config.toml
n_layer = 9
d_model = 320
n_head = 5
n_kv_head = 5
head_dim = 64
d_mlp = 1280
vocab_size = 8192
activation = "gelu"
norm = "layernorm"
norm_place = "post"
norm_eps = 1e-06
positions = "learned"
qk_norm = false
attn_scale = 0.125
bias = "all"
tie_embeddings = true
parallel_block = false
init = "uniform"
init_std_qkv = 0.0256
init_std_o = 0.0
init_std_up = 0.0256
init_std_down = 0.0
optimizer = "muon_variant"
lr = 0.0027
weight_decay = 0.099
lr_head = 0.00407
grad_clip = 1.0
warmup_steps = 200
schedule = "wsd"
decay_fraction = 1.0
decay_shape = "pow"
final_lr_fraction = 0.0
batch_tokens = [32768, 65536, 131072]
seq_len = 768
doc_mask = true
z_loss = 1e-05
train_tokens = 311900000
steps = 4986
dataset = "wikipedia_en"
MLP neurons of a small language model. Each row is named by its layer, matrix (up: input weights; down: output weights) and neuron, and shows model dimensions 128-223. Each number is 500 + 40 x the weight over its row's rms, rounded and kept within 0 to 999. Numbers have three digits each.
Before each neuron's rows, "fires before" lists the tokens most often just after its 100 highest values on Wikipedia text that the model never trained on; "fires after" lists the tokens most often just before its 100 highest values on Wikipedia text that the model never trained on.

fires before: ":", ")", " |", "–", " Democrats"
fires after: "–", "|", ",", "born", "-", " ("
L4.up763:597510523483526558516495509522511499553498489565473527489551449502466525509571514486530473518481497512528471383495529486431516471522518574523532493529509617434461514489433473535481530487517491487447537500451545567497445460474462547517441504516571511577539500503554533477497427500424551485
L4.down763:512565467432470423506486514518455522383476518450467512530536548544488483487436473476458493503565485447460474521447592455544459524576545472493553507494512436539495476503479468449506550495461545497496515521520478523554571507518516491503457519581456462506504531462513492512441456467435456529

fires before: "-", "\n"
fires after: "-", "%"
L4.up617:533459494536486521555517472471503512516504419483441390505568456563503525472486522453547469495479478415523529429506437485512541551506432546462481539435424498508509478541516466476489488476506515531440509488516497513541504465547451500461531510544515519466468576459472452480516515474534475463
L4.down617:504485492527448483424477551493498578483497545508485505547489509517514450560501483495425469422533418479460507472468540422499504520575506480473491527446451450536482505521507512469458495508449526448484553535496538542514474482469541491453552483384521546507492524479541488488518498476508516575

fires before: "|", " |"
fires after: " |", "|"
L4.up677:484530552572515504580458523510489495493431470486523547532500508516543519496498550500495424481499498492539505489488495430497496473528474469491467504469435427525490520449457552506525488433512463496410496534522532561470532462445546493576464561559440494485494459483546567525470441443461539530
L4.down677:500446591472498464521508475499582504519462503499478538456450507588484457450452573499569415511501459525493533470515423521476553443486540537525480505503453526610505555532454498513541491553523575532540532522498499469447555515486447454510469518454448506518442530529517506533499515556494501532

fires before: "|", "="
fires after: " |", ".", " =", "="
L2.up903:464458476573468548459502444523457550469491468451502518513436521514512497461442553451465502470493482532450532486509442475508505498473505528555544519543490493538609544502482459494584550461548563472454507484495504605472526439491470556519465449494489460445581382475511531505570455537524521486
L2.down903:447588521472539496508496422556501493460387477461528497512510464547468526521462514516545527448520464536549516475510552481513527533495513539448454502522487472500439507546504486483549512478506457560516448471492475581527484522477435481491522493528482481511547399486456512456443501524543533536

fires before: " |", " of", " /"
fires after: "|", " |", ":", " (", " the"
L4.up1175:529500505516417529505555468545463533526512518454532529492488518472461460412476391491488523493478486544532534585498467464444455547462555421437448483415445518476511491446498495463543512529433455493610424502449546442483465475418563514522474497569486436538543461515521532506487495483443532537
L4.down1175:457496457493537503502490519503480527547517518470507487556479498500484491437493467550499469545512467466433534492554492458528561521447538421476474487503503512473468560566496492536480523544501558511524528506490496490438519484520398595498481447455548548606504557499558490518474579486524488540

fires before: "-", "|", "0", " |", "1"
fires after: "-", "|", " 0", " |"
L4.up886:514525527467495455549466523566528520508449455488496473471497568486503478490550556432525457460466497486501500563554488548506456471517515545497503508524489621529501554519472450511497524500543491479576526506492493454483464467527466450534532512490444499516548449477464452527576549509538492465
L4.down886:482536491526571479458462523561476519525507478522574525476466567524513498535471513500593505513450414486490500451497451542598541424487500470569468460524474494490465470425545494541400477414475497465469445519568513540472544503500520422479507504528510504434465485579428486544556518478472525483

fires before: "|", "=", "\n", "\n\n"
fires after: "=", " |", "|", " ="
L2.up1084:525453503562449474453488508532474538436557436517487405528451517469464521544522576487404470526568527566544535464500525463562500428468503482486505510523529521525529477502464535433534450467458478536583513477464544502514514501455527518497536513472487439476521563483491479474545490551498440474
L2.down1084:493439524467488496439637586533521540524444544481493473481508500515464587478539528506503517540438583535420487494505481513478475488450489522458474476512473507522500474523549491545482524481533492452541446470519478531444485550470482504421546534515504488469517487460521462483516501497538481558

fires before: "=", "In", "The", "On"
fires after: "."
L2.up301:470543450473502530491506478575487477543493557464463499523462487536555558546477437510508548491575450511502473560471455588489461571488536511562488525462504444563530466462514473480580499417551481534573510510482471588363518489459497465520470502500477431498463361522505476498516530550504570584
L2.down301:535528576503518557487493496456476486428532530458491528469587478520475512476495501510482426385528584471516450437539447523534442525423441442516604472478524457496503509494524506473510466465498469547488424572513573465516525547551574488581518495500444543429536566555518461518514509431484474526

fires before: "=", ":", " |", " career", "\n"
fires after: "\n\n", "=", "|", "–", "\n", " of"
L4.up277:514519557480544525436559475588477472418507501487546473448537465487529494486506484542473470546425506484560481550483504474479473543512534484515465475488499449534449485480454511413489548464500526567507517491573467516556440550475475537551557476459510482537497553536523537506449438531480497498
L4.down277:530510486538530497514522544502529433491438542481486471566455497547478530511520533504558538511516534527549528505512487467535489462544453511475488493475491494476549531477486539457432476527462472485416433518525461488416490432447538437497555514490466484540579470510554521558476515462543447564

fires before: "|", "-", "="
fires after: ".", " |", "|"
L2.up365:549433480576485506524523453606567477503483534480509513478516489489516461526524525510505522480506494571482562453510449465437540530416532499503460535448466475487497461503539499475477547418517567483506478475523537556509544474477449540497490512500436469505509432509568477557490450590475552424
L2.down365:537446500526452574504509489475511478601448477537489471500508517568510492497492536512493494513507426482404475473544423526436501520487441477530450561493433449589528459568570490529572435467522541495492493459531489562475602521519505562493506479464483544459439526502599542569555544499560525566

fires before: " |", " on", " 0", " by", "\n"
fires after: " |", " was", " 0", "–", "."
L4.up625:535478568555488520470541480542511522528453531505454501494549465481534476513491508543518494450473495585505547479536507470526522462486482530559511520515461514545509547504497474454523539432440488504515575513566509494492572503475484551544525503560457490583533463520501535439506479426533534471
L4.down625:483545483486518507540500517515401545497522435491607471488509545458516481451410483483503485519497464480496464517478486540554439488518514552511502487534519501525487536457503488550552525509534553473426585475470483527530402450461444530508497516387506472470408477471452481479575544524505474530

fires before: "|", "-", "=", "In"
fires after: "=", " |", "|", "\n\n"
L4.up976:485475502534535538611515495449457571458553525513497494519491550471478500504551494525444508504555493506534536474513491460454561503535492462499453473521535557482467484493497519505498518514506493509472532586476520495601503455422476531460522541522456536522493461498481524464483435544462528592
L4.down976:480447545496496476583545519533474522542505491498515454476556459529471519495482562545499444454475537506514491516452513511534581495523538514456454500465516520480480496522529532554535511534489516483522500586476546528531444485515533466516556522431472446498498510515547522534518523519485496526

fires before: " |", " hold", "ma"
fires after: " |", "|", " •"
L4.up282:507478538448519472438470465505473467442502565506448511499451405451448552475480495481538480550512574521515445393552478466466484442505462547506478456547500586528545489534599514464501504484481455540516515478545523484577555489539514544510428544555450531572481534488530501499506478496564499438
L4.down282:523440572421490507493449465546480496509463542462484464480496512493534520554547540490484440475445481491480507456503554493532525453475495474453505574485614539462568548547544510464525496505520422380506537487453505526517469425491516433498493502542484442513531528553419454454504527469538566491

fires before: "=", "|"
fires after: "\n\n", " |", "=", "|"
L4.up369:474509499487465444529511541489554512493470429551463487491514462529522456517553482501495484523488468523498492461485446549444519537413497465587430523521474535456467530454517531503498511447560585518504493575528496475534514497521447488515509550530499475523459525495511474430529481554527551560
L4.down369:494528474393512500421485511457524531483572477499462597496499554513548504480478497539443488464516489487448519518489494461529567477539455506443533562493482530509465476510538544547478511533508472443479520538513573479501555515563506499491517393564479511492525559482607455498563573440526486535

fires before: "-", "\n", "|", ")", " |"
fires after: "-", " |", "|", "%"
L4.up1004:478525509496437500467515490531524523488506382521509462490455511480487482494470626530578515450426460498529570491506554517546548468564555467513441553476424534477419558480419563477502548538531471493476474526558524553507499514429476489538543441554441517518520490472515504443488622458490505465
L4.down1004:501403572459540482484524534505542519530419567559544542513497491457529477471496558467540562502602473463444453502545477543608550513483479498565522565450456479507481493526505512474477473468543497488500465515538583470497503503454521469523471567476494555530434471510504472596562467508495523560

fires before: "|", "-"
fires after: "=", " |", "|", " career", "*"
L4.up822:502478432529460515488520506566458488508532499462486514499508598492491484507429463469512485552470494544455512517527455500487564489550512565575526536490600514510535503482577460460508552477519548462428460522551530463410527561500539480508472467535587502409493447500486481520501407534519438553
L4.down822:392457540498482537545586441541447514527540483526503473535529406498409500513515499516436476533564490577546537429501497547443535482484480593505466438506502540569474537522532454507497521513519364492517474513447511519490525498517505464466491479467558509431596492530494452481535452547482557402

fires before: " |", ",", ":", " (", "\n", "."
fires after: ",", "|", " |", "-", " in", "In"
L2.up568:572510557544522511529508521484528528485553529448480538500408478499474472450451471534551454556510428535454503521557543487464518513495491452420473513450550508528485477515459526479510489529505495501469511524505429515533498513575507545474488517463530529538468478483518492516456491429523460555
L2.down568:431461476564495498490474525520500492526542502448445476523541499476536471542483484515490498500522531533488506477433450450500545451499536546550511543514422558438488533467525549463471425490464505460498482456515486472535521461531522404544518524513508433500554473515499499462436523518528509418

fires before: "|"
fires after: " |", "|"
L4.up1228:472457488532485457497470508550489513517513472478476535564421452454490534494556471466456480544481525444515501567547378507531508451550550490523449474428473574527506529505480550488505520512484493545467546509508496527505473551479507505493508537499515477554490492503475522487484521564491584469
L4.down1228:522482459511515522443466471436501439465495565440450421494560488507510461540542530497499511453466499531495479497427497513508448506369463545489510463469459486474535441499367494570426494502489447501580488526527598453493509490504505533465567476578523479519446552477518520477591535465537489492

fires before: "-", "|"
fires after: " |", ")", ";"
L2.up1082:494426522499482519534470536473556526535542513523501502490502550520496511498479458548528509561494534527423463540504501510533437573427545509392476570494468497447579498563482595509574513491500532551502531538469528441433397506532542528562458516457535532520482475464606491540480432604488511549
L2.down1082:510524504512481519570518490483474465530527503530508477482508510543492457505532564452443506484516440566471553500555412470509547555467560490540448522451472492515445485502512485532503507466534529392450430486493477556463481512541494572553526432454480535451499460504460471567503490453492524414

fires before: " |", "\n"
fires after: " |", "|", " League"
L4.up1192:490561512472443535528491524549503527477515526539464456536499470439573517511524564440522424436480469499422549459510520449484437527494587453515517489469521568497500530541566489523474487470471497451541538486534446468533570484464489508534575589490497486522544481571477473491535469476483572454
L4.down1192:534461479551502571456481543556525506564447532534482489473486471497493517552524541447578550499557572453495503501485532533479510511479457504563468484514458562474481414424503493528468482537472485537495439508451472532539483481462499485517500523441506526487427510460523511538510501554508534515

fires before: "|", ")", " \\"
fires after: " |", "|", "2"
L2.up482:483522585577507504527458495413425485470582451548552487498410481481448449459512512536467534454483527527536430519495546571421563440485461493518572436541542528543450482553495563387513521463513488382508474503476517479437510530423476573485513508506556453495475468453532450452482463522480519485
L2.down482:508444443455539529534526539588500520482541477489472444446483502521491455462532484576455491476556540512439471462494518532539500494498524456508468508465460518521496451486547480507481451487552500518512477499503548525430509513445514526484498511493546555472489460535497499508507461449407448594

fires before: ")", ":", ",", "–"
fires after: " (", "–", "-", "\n"
L2.up763:537493491466459487525567526479450518497521564542526530432484508509496443556516458562484517406457554534588507466492590452542474454458547478515512484572528546504469512454446482532518516518501463466565547479553553484477494510446502496509495517427476481482436469492529462475562484524462508426
L2.down763:508486509514446478539512506485531528485431418475462523500496480529452455541492543538526533464532460450475501475461520413530479519493529501505529527531470449571486533533500449457507465536501544518471498570486518521437534470503492541520507485514440583511519441476463476490479441459481412521

fires before: "=", "|"
fires after: "\n\n", "=", "\n", " |"
L4.up193:479457506460581502533508570429481502486472506526483459475460599486556485460493555578513468513511475503497483526469486537506510452489517540495452506507451523493567538551463524470508485420476490513459513510447568550457540543462513496545481452517411504472568498501549528514521460480469553519
L4.down193:511479520471564471471470522513492520481484506577620481496448478530497541586520533552478498547513470515492515433509479495502466473528479481509523536439517510440484475605445513504517468496511556535456569554485489472480563447527500544468474512477562500452508490469504498522485481467495519462